config.toml
hidden_size = 192
num_key_value_heads = 6
intermediate_size = 768
norm = "rmsnorm"
norm_eps = 1e-05
rope_fraction = 1.0
qk_norm = true
bias = "all"
tie_word_embeddings = true
lr_mult_o = 0.96
beta1 = 0.9
lr_head = 0.0112
max_seq_len = 512
doc_mask = false
max_steps = 5685
MLP neurons of a small language model. Each row is named by its layer, matrix (gate and up: input weights; down: output weights) and neuron, and shows model dimensions 64-159. Each number is 500 + 50 x the weight over its row's rms, rounded and kept within 0 to 999. Numbers have three digits each. A neuron's up and down rows have the sign that makes its largest values positive.
After each neuron's rows, "fires after" lists the tokens most often just before its 100 highest values on Wikipedia text that the model never trained on; "fires before" lists the tokens most often just after its 100 highest values on Wikipedia text that the model never trained on.

L11.gate487:374465473452519622493436433478445481521533441485548475452453520474487531378518532506520501545579510506511475424501570550487515401455490520573481521445520388498551445434547450577558575576527488525486457580526450522477456518510453520531502507545561538468543530656478545460532562562489460551
L11.up487:486564487382451470513399440492445491412502507524482570473477507527496543511427521413588402453460478452499458478485520456474561641505547573464576528520511509470499560464568574516629460542427484578526506490537500555501497553437461572459516439509449504538524410489531478490445594475501514534
L11.down487:447554542551435498493534415477563537482475514427480573469505539506460494420462458524475545497421533545573530513605425479538479581494527527577459486516518557461469534537492488538417476518551450518530560575495519538474471522682450539555537554480489527526489483586507512505524492575443522505
fires after: " ", "born", "|", " ("
fires before: "9", "1", "2"

L3.gate108:484521473471571514497477458477460486497538566428483442420527485528463526555568503455542571643520503477578460483539518561427485472466468450500555539527578525468562606447507464475407499495576488494422426472531501553524572565463552535515468496485446491503521523512601501513490459490508431441
L3.up108:579510565529488538576478524555596497500563450544516493564454468442548366499510580513490469465503487481467535500549500447482593494512452508458498592532522583474507569519497532519498465354508527532418556586522556492554414471468555596511606563430457459461576436499486427555573501461477460474
L3.down108:481469477421523472541435544497532486470498513452472440470459475483510577508447546445562457431530503540483476534576482553474475498570476633497537561558548538450491515525466504596483506485530531521465530534466493509476445439471449566537595459433509499424526444533498470573554566367503444477
fires after: "2", "\n"
fires before: "2", "0", "1"

L3.gate354:503478456520415484553487504558550436512577534405519490406557440552533512551520472490421596569486609517461496479548507502547463474464522518566465531490511519595517436562477476458441526612466496494507504470450508597481553500487544536425479472523560552449532549477471631446422532553560396508
L3.up354:499517520497528482462443495547495459603454536443519553539572405508527371522527540461541476522462548454468510501522478509451399505542574484550543499516526510546474440405486494428488481480438622528445546489518431460473536482568408459543602462448481498475499432540503525518550501454533477578
L3.down354:390512547484514475525552528454472533495471432587515548434550442480433512494429563533455533531452472512578479523485469531419554614527409510492564550469494494626417527447503491436470589460442544524455412506427496439501529497386474600551453437464485529493508481615496490487543509463547498492
fires after: "0", "–", "9", " ", "-", " Y"
fires before: "6", "5", "7", "ima"

L12.gate473:420508490491468574488516545546421509513535497499422476439446445463506622533599512490517562521496577577506508543486524506540513511438474537493525474535502524462577521457455421475442472508502554511503535512558542452516512538495524558433465562416585483378485450571402435497492490478496532415
L12.up473:506656504486461532445467500444526481566524494508594453504508509560475511521483505449540542497553510542533554544475485517460408431546585554535620494490447499503365434531540472489537464482519488568498514484512554513501539462556474524447539577547516533449554497446533432562538564566510493511
L12.down473:504533432671499479525499539559505496508406524456450441462508490503559468551517505497534563501521588435525570499538552535491472548470478495433473437528528449520588520565390493530487531382410566392550626531456449455545501572392510435433521515446528426573467502534484453427533461513479514511
fires after: "1", " "
fires before: "8", "s", "7", " War", "6"

L6.gate373:494586458472553584497544462626419530595445450486585410501430468411479444462499513566594424538558434496511472484542492442499461485415483447538532413529509599519403630520538515527477426553510471363469490444478465448507539478512505492506557540550530502505470542556528552488496527512439482416
L6.up373:484461589461537493472445567519514560556505453479460558520413496539415506552510536524495477508508527523548592484503432526360487461485545350504465540469469570535460500495428466377562554503552485511388564487482439517523464550522423513466501436504465436556440541596505570470516476587556435498
L6.down373:454513392575452505531506551502452594454405546524463514453508450581555471466507504569515541537550506530462457592549445558522552540490570506513450527520477535566521572463507476488602462470535489372490481350506479481514492498477530483563512495526481558475453516498530531423376467540423477528
fires after: "0", "2", "9", ",", "–"
fires before: "0", "1", "4", "3"

L3.gate568:454556469527528514438476506512455529571547484492546504515422468563606396414451427525537511550489505504440437438538520548469524563474489431466493540439559481460436473488484524422545454547360465594453502510492450417537557523509512467481514553570570487580595513515456481520495443488494542572
L3.up568:527539597525458444423449538550530553541501528429482467534535528470470515497491496472577477416559412523559439370475467475473553475527521514404435456491507509465449507475614411497420418510501515417489497493525447620483506501505497376477493551412401521519525524469487516501439496540464457431
L3.down568:486566437554599573509543531489403506549507532556495424569493517557512455509545515510518488474447541466481473410413509589534579512554525508458490519457568572568542471495571408447537505580462516587526490461461492473580584542558497558465528451501447533574444476575596558540494443441476434493
fires after: "9"
fires before: "0", "8", "9", "3", "7", "6"

L12.gate502:466554516479487527510473437610539495617571447513544506460463516553478580440535442582610490471614480508467532527538529536447500499534516502559560488544554588568511588496416507479468465563518525592452541516478395454485490444437456486499525503531476437448536539523585616516468444504443368470
L12.up502:466540488476509511467510574528530526620559457471583534389409313599493543470507571374530553508485508469473515603489523519497496547510503580465498473591571492513476513449562507544470529449603550647570521430540501432529470519496498420475510541466499448464448470488467540466543398592523488438
L12.down502:483399470578518452533466579464570557509473478574516478562458435511427373503400464442472489456571513420412496564532582507516594413514487535449570458485476629464413514470462521498564486482473561466458456473466428462434570491408502510538476565484568507476485551488519478519473500503532488515
fires after: "1", " ", " the", "9", "2"
fires before: "0", "1", "7", "4", "5"

L10.gate570:421531581568448527492570648532499547557597627574468438514560459430415549411457495478545538620561479507438529522545498478516387538481543508507530565579550470454485509490464425510525508531519456479484520568448521473453566459490479503445502456522591589537574432458443635525541542562505440470
L10.up570:490468602472422567534539434431501388559517481497608512531549466431366437461562514451546454449566497543449547520483483454546495497480536486466485456496519490519523548521392471456485512538487533508537540497485484437533456479523400541573511466494518486498565428543459507531487502585548467512
L10.down570:538499466563533454527538416532405520461491407402507490493549448461516585468499498480474494479488551459527473538556479554474481487528524435355521498589465472564427526462423428539449546537455499428535432417515510496499453596491497472456500445512406474521550566348565474403395485562465476582
fires after: "0", " ", "9", "|", "1"
fires before: "6", "7", "5"

L11.gate116:473507355571459565537482460484488435486471475584508534487443526392452438509527492529458529524521543473519407527607559514482419452446433592604513496558515493540497602513549451541462495450463493494418605517473542530531474569436479535442453445438554474552530504616490479436522501574487529496
L11.up116:429484526515511455544581456450478574512512506596424474492482382523451380503429568576563450482416497460582454612553582512468491459462419495427572522432548508499506579488517504469585541488539543527539548496498477499522439476401549506548412520506541573537551476544445482495596501472411452535
L11.down116:502517510467474492462377511515502487488560533504540526472496583444528545550422491526465518487493526451564508404483362544462476516511498544541463527542467552479473564459556482512493380576508500501471560547473475487561609492557513531433498557449590481535545425406482447558448475528512496432
fires after: " |", " ", "|", "\n"
fires before: " |", "0", ".", "1"

L11.gate31:539486423585485537508478434475587523520522538582523423460532538551536601592476529499581471490439508488530491487514484558498558446491523581496519511455483493543471586498548405505550458570583434480509432488521440477552430538373508468464461528610487522465505520544559438549366492594459442452
L11.up31:377489527473436482551456437371594536574522500481508585480456482530453463503478549469476462461459530477481541529526498511420489444541533494532632501552516508531494489525562551441569552513499462562432530470530528461501378508449450534563532503536500414445482424490543482491550436513550441466
L11.down31:544528499544534499465454497539461524535550507531470448445399454533486483506502516535496513520550604611437513488577410464566472502523512585455470469471577500513469492518393477466546529506529545390566468431470480381487453578517496583478482491414458594575448527571512516467520506556549447499
fires after: "0", "9", " "
fires before: "0", "1", "-", "4", "2", "6"

L12.gate698:486578525382464520567387455565504513503507518512456549441543523478556560533499529599490520577595468598470465453523599499437545485516434481508496557431412418493456479482468402535431475495492437486508590564515441469528443448470529501389453437547490563532515517520466479419498519492507470422
L12.up698:549472536476492525515407364497447499464448450520494543510373566537500465429450433532535543488512450486423449527526532535513526511411532532554539467515456558453488443561540529542555477533496464523413531521518523564571487592495521517502532467502527470483535521593550562459488514573429545565
L12.down698:496485405470409505484493518502542555423513457484483532508509492434502458514463505592501408551507459526390453401533509412551428517463531453515436513493488423469556576571513505528512479535443486490529510467470461522531440546485407587521561571537518497527408542402426524422629647449511548402
fires after: " ", " ("
fires before: "0", "9", "2"

L12.gate187:486499533509496489557619490463381518499591465454475407482548504350504491454495418473548581485487500531504484521486522384489464542548489546454524490576464568485458496490442430504515497573532512532458563482469485513475510476433403427488620474566501470514548490545511571522407597531473481511
L12.up187:483494517506502553491465519471477512531502511571571562470519475464437436482562527415437519453454510557440545635444491483465445534491552473482521497448535358582532541563492498493612520559527466563539587584517459492508520495493472527572576427568445482435485464544527489547475500559437473472
L12.down187:532407547485525518474460519480473505587520541586500537534494537411555464482479440519574550442493506486543539502489418422445477427538442499379491449535469526509434467508438525462462527506571441483580491483494529491493511434382458426383589530554454520578497502566549441449436503508497477548
fires after: "0", "9", "1", "–", " ", " |"
fires before: "7", "8", "6", "9"

L11.gate671:537456545530406547470456391531508454545559497470454446576425525535494504463501480520458433487535456592548467476482471464419442426495561499530463537427522526480423431521452369504455422497523444561480454452559476411565571436466538471556551542606499463563530515434491598495453491558392407431
L11.up671:411556479520578562467550426484432530558475496536448510468464516559472469511541556497567545470535457463475564548533493556438512527497510549560454428508482516483498514496486556458499512588451427518469523616527562469569486398522460482490525514496464524514450503511532471550587490480453516532
L11.down671:533549605411522493469540522519543458426432489417536522446479411580430468467485545511476485528460446562407513510530524499506482458418445539475522520403519504574416497519439465511437510531514539568382510436535519522460479555326525530577518438549420487489493538513567551474517533539520499507
fires after: "9", "0", "8", "1", "5", "s"
fires before: "0", "s", "9", " "

L3.gate508:541448470452558457509567490494451496597573515528497532496531409485506462475499484470578515533499510472547514526481516554469546449459546537481471498602536452519455463573499486385538447553462416492487473547555465469409515461486447453460530468509561548474557480534559553520491480622484423406
L3.up508:454462594484491507445528509398465486531470413518366440446601500486541505491526493460521470553437551432467540490518505476528423501491436522438483461357488445476503373472441543509514527578395495603570471396567477489459573510568472470462455392501532463446502562488467546567568426436527489423
L3.down508:418455458573495422531530475507416544447508545564636500497526462408398506553441537515552567440580554470518503482447436572442494511524410443498567476627527540496410513389545468453509478518417557414540520521452488513428485596481499468489489587505521495510535458571488495493545508497498501466
fires after: "1", "–", "0", "9"
fires before: "6", "7", "8", "9", "5"

L11.gate299:463470639419363563478456450602511439479564393496501436539456481490479478444577518546514481563526437538548461505560518497529498441502493518540492462516503379549486471495526563521583418544560421587528540558507527395529493521496447487483545443474587500459566591557470457527411504561458478491
L11.up299:411596494377564566554383472512500525470515465558500490426472395545497506519489517409558480537460545575547553487459519408459476556401540427525500559548471512535450482506499505444526429496553513507553553500480521488462514488498546505528471453416500547559595556532474427528583387605491441529
L11.down299:565551581472476502439501503558526530517535421453438537557520493505487557464499447558467554540517367454430513502527472450483471520472520536494584422534479488378500470459514490475452481499488575543486540457562440506477434503385402495463509469559526506506549489357497552515474510496544561448
fires after: " ", " (", " $", ":", " |"
fires before: "9", "8", "6", "7", "1", "5"

L11.gate523:403481585586525512513600439546548519424541446528502402492568573482476537424423572585451562596623521520536424557487508490516441567473500547494461408430533495503458531447504447503499498533482479530434564488405467508489589512427521537552519400511460474456500561507492517560595552454435490481
L11.up523:446440544433381557578488434489484486577464534559517543507530494475414394503484548419508510466531498506491534593412519515447470535463545460479468568608503525467495521507435539506483471539456530555460506589409414527431467495487420493527473475582521485437504515612505499490500422543438428532
L11.down523:399532485536528439405516513521524582493562553505479563554542544475517524508417450473489552572492441480485446432458620574517573491419542473511533508540473542512498473455533502432477546513428528444469568509499486437506537523385474491503491417475533501482537520611508555530525555491503495475
fires after: "0", " ", "9", "|", "1"
fires before: "5", "4", "6"

L12.gate135:483547468564483515456473379501416569480528566415574414485543512514538459468579485509556423452465522479435499519422440511479396452438579557480524483506508497478504503502454433574464494440547477579487541532521463516468502424451539400566545565553453459458480453493479532469514497471537456490
L12.up135:573401544534466517434509481556459460439501502487533536459592469458432428498517516471545507549474606514535509530555497548483446496504520549511461459493450507530463480515538495562394541564453531425588538447504559464521424506508460533562473490583526504560522465492499509541413467504463405491
L12.down135:508452611488570468561518499455504532479495431455532495561485429528417336449412516492599498505506406524448501486572558518493499513550478469439565513530494589516531552598500547442404559450489573521528517522491539487442521516568592489517454538478536501549472473374490459462444525475586568480
fires after: "9", "1", "8", "0", " the", "4"
fires before: "0", "8", "th", "s", "6", "\n"